MLP neurons of a small language model. Each row is named by its layer, matrix (down: output weights) and neuron, and shows model dimensions 16-111. Each number is 128 + 24 x the weight over its row's rms, rounded and kept within 0 to 255. A neuron's up and down rows have the sign that makes its largest values positive.
After each neuron's rows, "fires before" lists the tokens most often just after its 100 highest values on Wikipedia text that the model never trained on.

L6.down822 [185 140 109  84 153 102 145 153  98 173 122 120 156 137 104 111 106 115 133 146 117 126 120 152 159 111 144 101 115 129 118 129 124 132 125 116 148 151 174 132 116 151 165 171 153  81 121 171 169 156 134 155 101 125 121 130 129 158 135 120 165 123 112 113 129 157 127 142 110 142 160 151 145 143 102 109 108 108 126 144 130 153 143 133 124 132 136 121 148 173 148 147 102  68 141 122]
fires before: "–", ")", ").", ",", "-", "\n"

L5.down633 [127 141 139  90 134 129 104  95 140 118  90 155 118 109 112 154  97 120 122 131 141 107 137 150 104 145 171 142 160 140 146  80  82 143  97 142 123 139  86 116  69  82 124 136 107 140 102 131  97 148  88 152 136 126 101 143 120 155 137 142 131 164 168 129 120  77 154 130 159 115 161  85 115 148 113 153 114 154 162 158  95 114 120  95 148 150 125 102  92 140 152  98 133 129 125 148]
fires before: " ", ":", ",", " with"

L6.down764 [132 114  76 146 159 136 115 164 111  94  93 144 120 129 107 136 165 144 151 195 120 159 158 108 118  99  86 131 138 141  86 114 123 143 127 147 112 147 136 132 150 146 180 155 172 158 129  76 159 110 139 111 121 173 177 104 123  88 131  97 100 204  72 138 142  91 150 136 106 120 128 125  77 149 114 145 135 152 140 184 113 148  98 108 120 109 151 135 101 127 102 155 128 122 130 144]
fires before: "9", "0", "8", "5", "7", "6"

L6.down225 [141 190 124 143 146 126 163 126 106 125 135 129 105 152 189 111 140 110 108 106 147 143 127 140 120 141 155 127 112  95 126  94 135 101 118 103 144 187 156 123 143 174  93 177 185 146 132 127 160 160 139 112  76  99 136 124 174 117 111 156 115 135 103 108 151 118 125 101 129 119 162 132  94 148 135  78 144 147 159 119 146 142 128  98 126 122 173 157  96 108 121 121 140 120 152 125]
fires before: " ", " January", "1"

L6.down333 [173 119 165 159 121 129 141 140 142 131 112 125 147  94 153 143  97 108 156 135 146 120 103 144 135 128  99 101  87  88 131 132 123 125 137  57 127 138 153 133 117 149 136 176 137 113 148 136 128 143 127 135 117 133  70 119 130 153 143 118 150 142 164 142 115 133  78 147 134 140 180 101 154 119 101 125 144 155 139 132 114 111 146  93 112 174  95 107 119 146 134  89 130 146 129 130]
fires before: ",", "1", " ", "6", "8", "5"

L6.down872 [131 124 118 111 145 148 132 115 143 121 126 137 106 120 123 112  98  96 134 132 146 167 106 116 175 140 123 128 120  87  83 127 129 119 111 120 112  88 116 144 151 104 135 115  91 128 124 150 138 120 109 114 118 135 121 103 104 138 143 127 107 136 142 119 146 153 117 121 166 118 134 134 205 102  99 128  99 152 167  71 175  98 110 110 108 170 112 144 124 162 148 149 128 152  91 134]
fires before: ":", "1", "0", "2", "5"

L6.down415 [151 207 181 134 107 165 148 108 101 130  80 122 118 179 169 104  95 108 139 141 114 151 120 136 138 128 141 124 148  98 120 148 135 101 130 169 150  97 109 144 137 105 133  96 122  64 122  98 119 109 126 118 144 158 132 177 148 118 137 149 133 122 140 117 118 139 148 151  95 117 143 106 111 105 123 138 104 102 144 154 117 102 139  96 138 107 138 136 127 101 123  92 124 136 103  97]
fires before: " ", " in", " the"

L6.down341 [113 113 130 125 129 114 155 134 123 112 149 113 140 161 179 109 147 124 124 136 138 154 146 175 163 133 156 120 129 154 178 174 126 162 144 122 169 147 136 105 139 113  90 143 138 120 103 158 103 105 141 101 138  86 133 104 164 130  93 125  77 137 176 105  90  98 129 124 121 111  95 188 128 132 107 121 119 143 114 122 117 104 140 123 134 160  93 120 122 147 141 125 116 134  91  88]
fires before: "4", "9", "5", "6", "7"

L5.down850 [121 135 146 122 144 160 127 119 121 148 100 142 108 131 151 153 141 143 148  99  81 133 122 107 142 138 107 132 137 157 144 134 110 135 130 167  85 114 123 149 150 115 195 105 126 127 144 117 128 156 165 117 165 138 116 126 144 123 117 140 139 152 136 145 149 116  56 127 127 133 139 118 101 149 105 135 139 126 145 144 105 118 208 120 116 138 122 145 115 124 134 116 159 160 137 115]
fires before: "\n"

L6.down855 [161  85 131 159 111 179 143 132 133  96 149 100  95 111 162 143 129  91 121 152 129 152 118 114 115 177 130 160 135 162 104 125 159  98 125 140 123 108 117 141 151 101 101 122 175 119 147 183 132 136 149 104 124 182 141 163 161 115 130 105 123 102 150 119 153 126 175 136 113 139 142 151 105 125 155  60 138 132 142 166 137  98 125 134 139 140 101 120 151 162 134 122  91 103 128 126]
fires before: " ", " the", "ing", " office", "form"

L6.down620 [121 101 149  86 149 130 123  76  82 151 146 133 113  85 128 115 114 137 132 104 123 121 165 119 152 171  88 115 162 131 155 116 127 138 141 131 117 114 148 155 117 167 155 117 130 156  96 131 110 192 154  88 161 127 143 116 121 129  90 142 135 154 139  83 113 205 145 118 118 161  90 123 130 112 143 136 130 134 128 116 126 179 122 109 118 113 158 111 119 103  96 129 128 122 114 130]
fires before: "0", "2", "5", "3", "1"

L5.down113 [145 130 140 101 135 139 119 127 104 147 122 108 154  84 106 129 127 106 136  74 148 102  88 131 115 162 129  93 128 108 154 140 136 116 154  80 128 142 152 107 110 137 131 162 138 136 104 135 141 137 119 133 113 102 134 155 111 120 165 150 128 152 118 141 148 123 162 139  99 137 156 131 144 133 132 142 144 153 122  96 127 161 106 110 108 149 142 168 134 139 106 107 122 136 132 153]
fires before: "\n", "-"

L5.down262 [133 147 122  99 116 124 109 154 134 104 116 112  85 137 104 138 117  95 110 135 127 121  82 129 123 127 173 143 187 124 149 156 160  81 146  78 137 163 103 131 136 109  97 129 104 136 105 135 134  71 136 122  95 113 169 136 133 142 105 112 112 184 139 171 170 122 124 122 112 135 141 118 114 144 158 156 163 153 149 141 165 111 135 112 122 136  90 132 128 151 104 168 102 140 102 134]
fires before: "9", "7", "8", "1", "5", "6"

L5.down770 [131 146  94 156 109 111  95 111 104 126 154 155 124 115  81 135 146  95 134 132  92 131 131 126 136 142 115 141  94  94 130 129 120 165 119 100 126 133 153 136 134 140 108 112 118 127 125 167 112 163 129 130 128 109 180 120 106 114 114 124  89 108  85 148 150 181 122 125 163 144 153 134 153 106 128 145 133 130 121 126 151 148 132 140 127 161 125 129 151 105 135 119 151  99 124 112]
fires before: "9", "2", "1", "7", "3", "4"

L5.down196 [144 143 137 104 121 104 152 130 153 117 134 162  96 114 115 145 172 151  87 127 115 128 125 148 145 146 106 113 111 146 130 113 134 139 146 133 157 129 157 160 121 123 135 138 113 125 130 128 117 107 126 153 173 138 111 193 135 123 154 138 140 157 102 132 104 155 109 152 134 115 141 141 135 114 115 133  94 133 115 100 133  97 108 120 130 110  82  89 115 111 136 111 125 153 160 119]
fires before: "\n"

L5.down920 [128 150 136  86  90 134 124 149 128  83 126 126 125 124  91  79 166 107  99 153 150 166  92 145 150 128 145 101 104 110 146 125 112 140 154 162 161 123 141 109 172 133 159 147 140 139  85 110 128 158  88 122 121 157 129 146 146 116 117 182 119 115 133 164 142 128 116 138 158  99 123 110  96 141 117 128 149 146 116 123 123 124 155 145 131 117 109 131  92 168 141 154  99  84 109 141]
fires before: "\n", "=="

L6.down188 [131  89 137 119 134 147 113 115 146 127 132 107 142 172 148  90 139 127 133 103 113 113 165 145  95 117 138 115  96  78 150 128 134 132 127 172 106  90 146 117 170 167 187 169 175 114 123 123 169 133 158 131  81 158 125 103 162 137  94 130 132 113 133 151 149  86  76 144 102  94 105  90 100 109 133 175  86 145 141 128  86 136 163 138 161  78 112 106  87 108 134 124 164 148 155 112]
fires before: "8", "7", "5", "t", "6", "4"

L5.down956 [154 147 166 138 113 128 149 106 165 138 143 111 135 134 102 104 128 147 114  89 141 147 146 129 158 160  88 116 102 110 142 118 133 162 137  96 173 123  93 141 106  97 134 156 136 138  89 127 143 102 149  98 123 147 129 137 154 135 109 210 117 135 130 116 150 146 102 143 156 121 100 117  82 131 117  93 146 107  83 171 144 134 138 136 122 124 117 166 103 150 135 102 153 108 148 131]
fires before: "\n"

L5.down954 [110 161 115  84 106 107 131 114 152 132 162 133  93 112 166 118 115 130 101 111  85 104 118 102 145 130 150 155 110 115 141 151  97  84  99 146 131 129 134 157 103 150 118 134 114 123 126 137 130 114 159 110  88 120 134 158 116 104 111 109 131 124 142 113 141 137 108  90 160 117 128 131  96 162 166 134 175 128 119 102 141 141 127 118 141 155 139 103 124 178 122 112 189 143 118 160]
fires before: "9", "8", "7", "6", "0"

L6.down933 [138 122 128 130 143 122 126 111 134 110 131 161  73 159 117 105 131 185 134 114 104 100  95 152 119 117 101 103 108 109 114 122  75 113  82 125 144 127 125 130 139 139 146 131 150 125 144 102 120 128 141 116 146  63 111 160 144  95 142 146 122 125 112  87 126 153 135 137 114 133 143 122 151 147 113 129 131 157 141  92 163 105  90 109 103 137 133 146 144  93 122 124 133 156 153 144]
fires before: "0", "4", "5", " (", "3", " |"

L6.down157 [125 119 123 125 148 173  97 142 133 100 130 112 123 167 167 139 101 168 127 112 140 105  99  98 151 133 163 134 108 119 141 108 130 152 130 137 105 145 134 106 157 130 143 115 130 121 142  87 126  99 132 130  96 130  98 123 121 137 133 123  87 110 153 142 149 129 131 138 140 126 118 169 185 169 111 153 139 138 153 109 192  78 144 155 156 178  95 143 145 156 136  94 121 103 129 123]
fires before: "2", "1", "0"

L5.down269 [158 100 171 105 113 151 146 151 120 110 147 126 130 148 110 162 151 116  93  92 136 136 111 105  94 107 105 129 151 132 153 118 171 108 125 129 156 112 138  82 151 116 121 153 134 136 131 141 140 181 153 135 125 116  97 106 142 104  89 147 130 123 144 152  76 139 122 135 127 147 121 169 110 148 128 129 143  85 123 161 140 123 176  93 133 106 151 185  85 157 109 109 116 109 145  82]
fires before: "\n"

L5.down792 [153 148 177 122 173 136 154 121 121 119 107 118 140 126 145 135 166  98 126 146 123 115 117 112  73 143 117 119 133 145 149 128 163 103 167 139 110 116 134 133 143 125  89 150  88 120 123 164 113 155 126 126 130 126 115 145 186 157 164 119 109 183 109 132 153 142  92 160 164 173 108 106 137 116  82 125 147  94  79 164 123 131 181 112 141 143 124 102  82 157 111 101 156 131 144 101]
fires before: "\n"

L6.down31 [103 148 105 179 141 136 134 121 142 146 125 139 148  98 123  92  58 135 141 118 129 128 148 127 162  89 137 124 151 166  87  93 111 182 115 104 123 106 153 133 120 142  87 164 137 141 119 109 123 130  90 115 116 116 150  83 142 133 129 133 128 102 110 158 162 152 143 129 131 134 151 157 122 132 131 123 108 148 189 109 146 116 114 113 126  74  96 153 153  68  92  89 112 129 140 135]
fires before: " ", " the"

L6.down914 [145 126 145 142 133 159 125 159 126 173 112 123 153 125 149 160 144 162 112 126 114 119 110 150 122 173 155  88 128 133 117 103 137 108 154 160 121 142 139 205 108 137 143  96 122 108 118 122 136 100 104 122 137 145 112 102 116 181  85 123 187 147  94 167 109 170 121 153 108 135 109 107 146 115  66 110  92  93 119 168 151 127 137 131 122  89 104  88  98 153 128 146 157 158 130 146]
fires before: ".", "0", "%", " |", ")"

L5.down874 [165 131 141 103  76 128 116 114 129 102 148 139 108 160 151 140 116 135 102 102 156  71 137 123 103 160 117 135 132 120  97 130 137 119  89 102 106 130 104 147 151 132 129 129 133 138 105 127 122 148  90 136 106 119 150 159 108  99 110 117 140 140 135 137 101 130 119 114 156 158 145 137 137 146 126 134  99  78 167 133 102 150 125  93 115 106 128 136 127 151 120 108 142  89 127 126]
fires before: "\n"

L6.down798 [102 121 104 167 168 140 116  76 112 141 110 155 132 129 136 142 116 142 142 142 106 136  62 160 139 154 162 121 153 123 123 135 134 177 144 138 130  90 132  76  86 103 110  92 197 171 155 144 116 145 120 116 159 117 138 119  93 119 116  93 136 115 136 173  80 122 133 142 110 129 109 115 132  97 117 130 152 132 127 131 121 105 131 119 142 112 126 166 132 115 106 172  87 129 155 130]
fires before: ",", " the", " ", " to", " a", "mathb"

L6.down164 [134 142 131  95 153 118 132  97 150  99 165 103 159 156 141 148 147 139  91 132 130 141 136 123 141 137 138 159 102 102 194 113 130 110  99 118 155  88 127 154 115 153 156 158 113 108 129 134  89 141 111 110 116 140  93 116  64 113 121 108 120 146 138 124 122 144  99 138 101 138 132 124 149 174 145 138  93 144 165 120 188 137 136 153  94 141 108 164 117 113  99 121 158 121 167 136]
fires before: "5", "6", " as", " than", "4"

L5.down523 [121 109 171 137  98 154 133 127 109 157 112 160 122 115 118 145 130 111 120  92 120 121 128 111 122 132 139 163 155 128  97 110 141 154 134 118  80  94 134 140 104 141  77 143 121  96 111 111 130 129 133 148  90 154 129 121  95 116 147 153 137 135  97 121 132 129 110  92 119 158 119  85 130 126 140 105 124 126 164 103 114 124 131 106 115 151 122 134 135  96 100  99 134 130 164 167]
fires before: " ", " the", " a", " number", " $"

L6.down35 [151 169 111 124 149  84  94 111 118 157 183 136 165 123 114 118 170 147 117 105 114 120 140 161 118 116 115 116 110 145 120 117 142 124 129 127 150 129 119 137 137 136 132 152 162 134 156 137  66 103 120 127 180 115 140 137  83 171 106 103 144  97 130 130 117 172 101 147  79 103 111 156 133 109 152 155 153 130 116 141 148 135 152 139 119  73 106 161 106 160 111 142 155 145 135 153]
fires before: "0", "5", ",", "6", "1"

L5.down486 [134 113 116 110 125 175 103 137 126 125 122 115 109 110 125 151 103 142 148 101 130 114 138 135 127 186 117 153  93 111 156  78 100 110 122 134 143 140  92 128 144 135 149 141  99 157 108 131 134 122 164 136 127 174 148 144 114 122 193 136  93 115 150 150 172 110  90 101 130 153 151  95 105 102 119 161  95 134 123 168 113 114 139 107 132 161 136 102 149 136  58  89  97 111 141 105]
fires before: "\n", " a", " the", " ", " an"

L5.down358 [124 149 155 169 128 144 159 145 132 162 136 137 132 132 111  89 138 124  96 155 135 122  85 159  88 166 122  94 143 142 124  90 151  83 113 101 111 125 120 149 145 164 152 122 120 157 109  80 136 127 155 111 146 125 150 144 127 150  97 117 132 154 165 143 134 112 104 129  98 129  88  94 134 140 135 126 149 144 136 143 152 127 105 107 164 134  69 108 142 122 109 135 146 162 146  76]
fires before: "\n"

L6.down369 [101 188 140 118 140 125 135  72 134 121 144 120 132 109 142 171 126 122 160 130 106 125 105 143 132 162 166 148  99 188  73 105 137 150 150 126 146 105 108 122 129 152 119 150 178 118 123 111 134 124 117 120  94 118 108 161 161 119 172  80 132 115 162 144  88 137 133 139  79 120  84 115 137 155 148 122 103 131 162 161  88 138 128  98 169 118 157 153 131 132 134  99 129 136  80  94]
fires before: "1", "2", " "

L5.down582 [142 134 151 137 135 177 145 125 151 141 180 136  97 143 149 115 144 167 158 112 129  96 102 122 122 111 113 154  84 115  73  85 141 100 129 134 121 114 171 121 153 123 133 160 168 124 136 136 132 135 136 190 119 169 125 186 109 135  95 137  77 148 134 146 148 175 139 125 130 126 108 144  82  99 147 142 108  99 178 128 114 107 134 118 153 123 159 119 186 100 152 151 150 114 106 170]
fires before: ":", " by", "s", " |", " "

L5.down22 [107 103 119 116 130 175 102 133  91 154 115 168 111 145 135 154  91 156 161 111 146 108 140 112 119 107 101 146 139 137 142  65  73 120 103 194 141 131 136 135 158 157 109 116  94 140 164 146 141 130 121 116 163 155  86 162 118 149 101 115 121 101 153 173 124 127 131 128 124 133 143 121 108 153 147 142 146 148 159  90 113 124  64 102 117  93 107 133 137 137 154 150 127  98  87 157]
fires before: "0", "9", "8", "1"

L6.down119 [118 103 129 151 154 147 101 146 149 115 141 161 113 152 177 135 143 135 122 120 133 148 104 102 142 115 133 135 158 112 120 109 146 129 159  91  84 142 128 125 136 122  93 119 133 112 191 137 147 107 139 151  73  83 143 165 142 118 144 172 111 126  86 144 136 120  94 126 115  93 129 147 123 145 160 122 119 125 157  92 157 120 141 113 138 112  92 120 128 131  96 148 168 122 151 164]
fires before: "0", "6", "9"

L6.down258 [149 139 100 107 159 133 104 168 112 132 128 137 114 122 149 124  80 160 138 152 152 160  92 150 111 101  86 100 158 133 123  89 149 108 132 149 117 152 116 131 108  96 141 132 113 139 104  85 151 124 137 106 117 127 116 135 121  89 114  98 108 116 131 127 140 122 152 181 121 128 166 157 121 162 130 127 104  88 119 106 154 127 151 132 131 132  79 126  75 126 134 107 125 156 144 142]
fires before: "\n", "|", " |", "|---|"

L6.down955 [132 155 108 168 155 161 146 125 129 126 104 173  91 124  92 122 101 123 164 138 134 103  89  83 106 125 119 102 144 155 117  99 117 148 143 120  81 127 124 136 130 137 150 125 119 139 127  91 119 111 130 132 121 132 128  96 110 159 164 101  66 157 151 148  96 156  84 108 111 142 124 124 148 151 121 120 128 175  91 127 121 145 118 103 127 145 107 121 105 143 104 136 163 144 156 115]
fires before: "-", "\n"

L6.down693 [107 140  40 107 177 152 114  93 148 114 111 120 132 133 151 116 153 108 133 105 110 135 110 122 130 110 146 135 130 100  93 133 113 137 142 128 182 121 152 144 135 133 150 135 109 153  94 142 131 132 125 147  91  64 155 131 159 148 141 158 154 128 155 164 119 120 138 112 123 108 151 160 103 118 134  90 137 142 119 157 150 145 185 128 137 128 124 108 130 134 137 132 162  99 138 126]
fires before: " to", "s", " into", "ed"

L6.down153 [116 159 135 131 151 159  99 158  92 162 171 179 161 143 125 116 114 162 128 135 144 130 140 152 116 136 147 104 164  98 104 143  98 107 166 147  96  90 139  87 121 156 125 150 141 133 136 130 107  97 143 165 123  91 113 103 125 149 142 112 118 117 145 116 111 126 143 116 140 114 120 117 170 125 149 132 161 151 135  94 120 137 118 103 150 158 137 138 147 101 123 149 138 112 160 124]
fires before: " |", " (", " and", " –", " /"

L6.down947 [109 138 130 161  90 134 154 111 134 123 121 112 139 140 143 141 111  86 141 145 125 135 116  95  95  77 156 109 147 139 134 127 133 129 138 178 106 122 124 148 160 125  62 133  79 118 141 140 145 128 121 117 153 122 135 110 172 151 147  76 140 105 171 163 116  94 103 120 132 143 125  89 163 148 168  97 144 107 189 114 172 105 117 137 159  86 177 131 134 107 127 118 115 150 103 131]
fires before: " ", " of", "s"

L6.down548 [172 109 107  73 121 170 132 101 115 107 105 171  93 135 137 149 129 118 108 152 123 131 136 136 158 102 154 134 132 137  98 119 107 146 173 115 122 109 152 128 129 101 113 133 145 150 152 145 125 102 121 114 125 136 139 144 131 127 134  95 144 107 102 124 128 126 128 156 160  93 129 157 120 179 127 126 105 112  54 117 116 131 126 137 152 104 112 115 154 146 147 130 136 139 113 154]
fires before: "–", ")", " |", ")."

L5.down750 [167 151 143 170 119  94 116 116 167 109 146 125 134 136 121 119 120 144 127 138 154 119  97 104 128 119 157 110 102 110 184 157 168 133 121 124 139 116 119 125 140 175 128 147 170  98 126 118  97 166 109 152 161 110 108 126 167 149 159 155 108 143 124 152 104 120 112 117 167 130 154 108 106 149 143 164 168 122 127 113  73 134 107 134  98 108 120 155 104 103  95 127 181 135 127  99]
fires before: "\n"

L5.down694 [142 143 133 110 119 104 138 139 145 144 127 142 126 138 111 132 142 127 150 121 128 139 116 128 143 141  79 113 105 137 118 116 146 127 130 134 136 116 125 119 150 145 143 139 129 125 117 115 156 106 124 165 114 110 133 136 128 159 144 146 125 134 116 105 143 132 118 121 152 151 137  96  84 105 144 153 105 103 132 144 116 141 158 142 123 136 120 125  99 124 145 123 143 136 129 149]
fires before: "\n"

L5.down371 [102 112  97 103 110  92 129 119 128  95  95 148 140 118 160 141 108 115 176 135 139 172  91 139 140 130 133 118 100 106 127 129 128 125 139 165 160 138 130 137 143 123 119 103 139 149 131 107 125 153 157 148  97 115 126 156 166 113 131 110  75 162 134 142 128 147 169 175 113  87 104 161 111  96 112 168 120 101 151 156 133 146 109 110 117 137 130 154  88 120 169 137 143 152 152  90]
fires before: "\n", "-", " "

L5.down933 [108 114 168 132  88 130 117 120 153 123 129 114 111 105 153 135 153 123 143 121 118 131 124  70 118 131  79 123 143 101 144 100 144 115 127 139 148 152 120  77  96 135 108 113 105 125 119 150 147 127 153 142 140 145 107 123 117 110  85 143 117 186 100 115 155 130 111 152 149 143 133 131 114 122 124 205 139 106 149  84  96 168 155 145 138 110 113 135  89 127 101 120 138 123 119 129]
fires before: "\n"

L5.down401 [127 100 137 132  77 170 111 118  72  98 124 120 137 114  91 145 129 110 118 160 133 112 123 119 108 117 178 135 125 117 168 129 148 126 162  76 166  88 165 157 123 134 128  91 133 141 117 168 143 134  85 123 138 146 130 132 141 155 114 135 125 171 104 127 134 132 132 159 105  84 150 203 148 122 174  99 157 135 110 110 126 118 117  84 102 114 119  98  94 145 118 113 162  93 108 154]
fires before: " the", " a", " in", " with", " ", " an"

L6.down261 [125 150 101 173 124 123 137 142 134 124 154  96  95  94 165 139 127 133 159  94 152 143  97 103 123 131 138 101 146 127  99  97 169 101 142 155 125 154 126 116 140 126  69 135 126  89 163 120 100 110 152  65  92 153 143 128  91 132 124 122 123 137 121 158 146 143 139 123  96 126 104 154 117 138 119 122 112 120 112 132 108  95 123 109  93  95 159 116 114 111 153 102 171 126 138  96]
fires before: " |", "\n", "|", " "

L6.down298 [119 170  95 133 149 132 130 168  99 110 121  79  95 134 122 116  90 117 139 155 108 178 110 127 120 131 133 129 126 117 122 145 182 177 142 114 150  91 135 166 122 110 162 122 130 105 147  99 120  88 145 140 125 129 102 149 111 132 109 167 132 138 127 156 162 124 127 139 109 145 149 140  95 104 104  96 119  94 132 170  99 118 124 129 144 114 118 142  99 144 111 147  85 106 169 109]
fires before: "9", "0", "2", "3"

L6.down574 [152  54 100 148 109 148 127 120 136 149 152 102 109 102 178 134  99 129 102 123 110  95  91 141 100 136 121 149 129 128 157 132 177 137 115 177 143 165 143 125 113 115 138 131 194 160  72 106 143 128  81  95 117  94 112 123 101  85 134 120 150  95  99 123 149 116 114 167 130 100 153 140 154 158 119 180 132 139 124 155 155 108 153 136 141 114 109 122  82 128 148  80 162 107 118 134]
fires before: "\n", " a", " an"

L6.down755 [184 127 137 131 120 100  96 138 126 142 151  75 116  88 112 161 113 113 131 105 118 159 121 185 139 111 153 123  80 109 151 104 137 116 153  95 126 126 132 147 107 120 119 115 139 155 146 102 148  97 154 191 128 142 147 127 140  87 120 142 139 150 145 145 127 100 111  85 177 151 108 121 105 178 150  65 133 136 106 121 112 139 141 191 128 146 117 140 103  94 117 103 125 112 120  89]
fires before: "1", "9", "2", "0", " "

L6.down184 [ 89 150 120 136 145 121 140 114 109 114 111  92  87 112 141 159 163 177 127 142 111 135 113 164 161 155 155 140 110 141 145  99 147 132 126 146 103 110 128 126 151 121 132 125 116 118 103 132 141 163 142 104 144 135 149 106 140 158 104 135 124 166 139 117 137 120 133 151 103 111 119 120 101 110 119 126 135 113 141 100 140 120 110 107 149 118 131 139  96 107 108 141 119 101 138 168]
fires before: " |", ","

L6.down478 [100 135 137 125 101 160 134 159 114 128 133 117 148 108 139 141 122 142 122 121 133 147  79 138 131 117 151  62 113 174 153 105 177 138 149 102 110 127 132  71  91 157  96 137 147 104 109 107 160 147 115  88 138 135 145 130 161 134 106 136 112 110 133 136 129 118 188 175 121 142 128  82 132 190 143 147 138 152 190 119  89  66 133 101 171 152 124 117 145 156 170 135 111 151 148  79]
fires before: ",", "–", " ", " |", "2"

L6.down621 [108 138  94 150 120 113 123  80 135 102 107 135 141 133 128  85 119 120 139 129 103 136 139 102 116 125 101 121 142  89 136 104 170 168 127 132 141 178 127 139 101 151 124 163 169 135 103 141 121 132 139 169 115 137 103 126 149 130  69 132  99 156 120 124 165 131 158 122 170  95 138 136  80 134 120 149 171 107 134  92 145 127 112 130 134 150 100 119 152 112 149  95 172 141 127 108]
fires before: "\n", " of", ",", " and"

L6.down824 [105 151 121 166 173 111 121 138 130 118 113 122 156 109 128 123 150 142 168 139 121 138 153 120 146 151 135 139 126 122 115 128  95 146  93 134 136 136 134 105  92 148 150 130 148 155  96 108 103 145 125 146 125 122 115 123  81 145 118 150 111 132 115 118 101 170 130 128 121 112 138 137 111 151 122 125 171  96 159 164 136 132 167 143 171  96 150 113 113 129 104 124 128 105 115 180]
fires before: " |", " of", " ", "s", "lay"

L5.down199 [132 116 149 131 154 115 112 146 147 144 140 138 146 108 107 144 116 166  98 196  99 136 117 107 142 108 137 100 112 145 119 119 142 137 152 116 152 123 127 147  99 142 157 108 181 118 123 143 130 133 113 109 108 129 105 144 118 149 147 124 113 154 132 155 113 141  92 138 147 149 191 115 120 136 139 162 123 132  98 120 107 144 147 121 128 164 108  94 110 146 183 148 166  85 102 127]
fires before: "\n", " ", " D", " Yu"

L5.down919 [135 108 146 143 110 160 136 128 138 118 110 114 168  89 125  86 118 136 146 126 122 130  83 112  69 147 149 119 149 159  79 128 149 118 110 160 119 116  96 131  72 102 131 139 153 142 166 113 125 128 124 158 129 108 140 117 174 137 134  81 169 146 151 122 133 119 101 134 166 136 105 118 110 128 148 146 125 149 163 149 139 123 101 130 112 117 158 109 151 154 157 133  85 101 122  79]
fires before: " ", " the"

L5.down181 [122 112  94 127 105 131 142 135  73 163 139 150 119 126 132 121 104 104 117 134 138 100 140 161 101 125 148 102 134 141 147 111 111 167 131 118 152  99 150 124 151 114  64 131 146 117 121  83 151 118 117 124 145 116 145 142 150 152 110 125 160 108 132 155 133 134 139 153 151 142 134 168 149 150 157 115  91 101 130 160  98 117  84 140  98 126  79 177  86 145 132 121 140 111 138 159]
fires before: "1", "0", "2", "th"

L6.down152 [151 121  99  90 108 168 124 126 159 105 157 110 106 114 109 145 156 146 114 133  83 122 101  82 133 117  84 167 125 142 144 146 150 108 145 126 139 142 141 146  86 154 156 122 117 111 132 139  96 125 157 127 157 168 115 116 133 112 111 131 131 136 101 144 102 133 139  85 133 139 100  84 133 107 132 132 105 102 153 120 138 135 121 134 123  88 146 104 137 135 140 111 136 102 145 131]
fires before: "\n", ".", " was"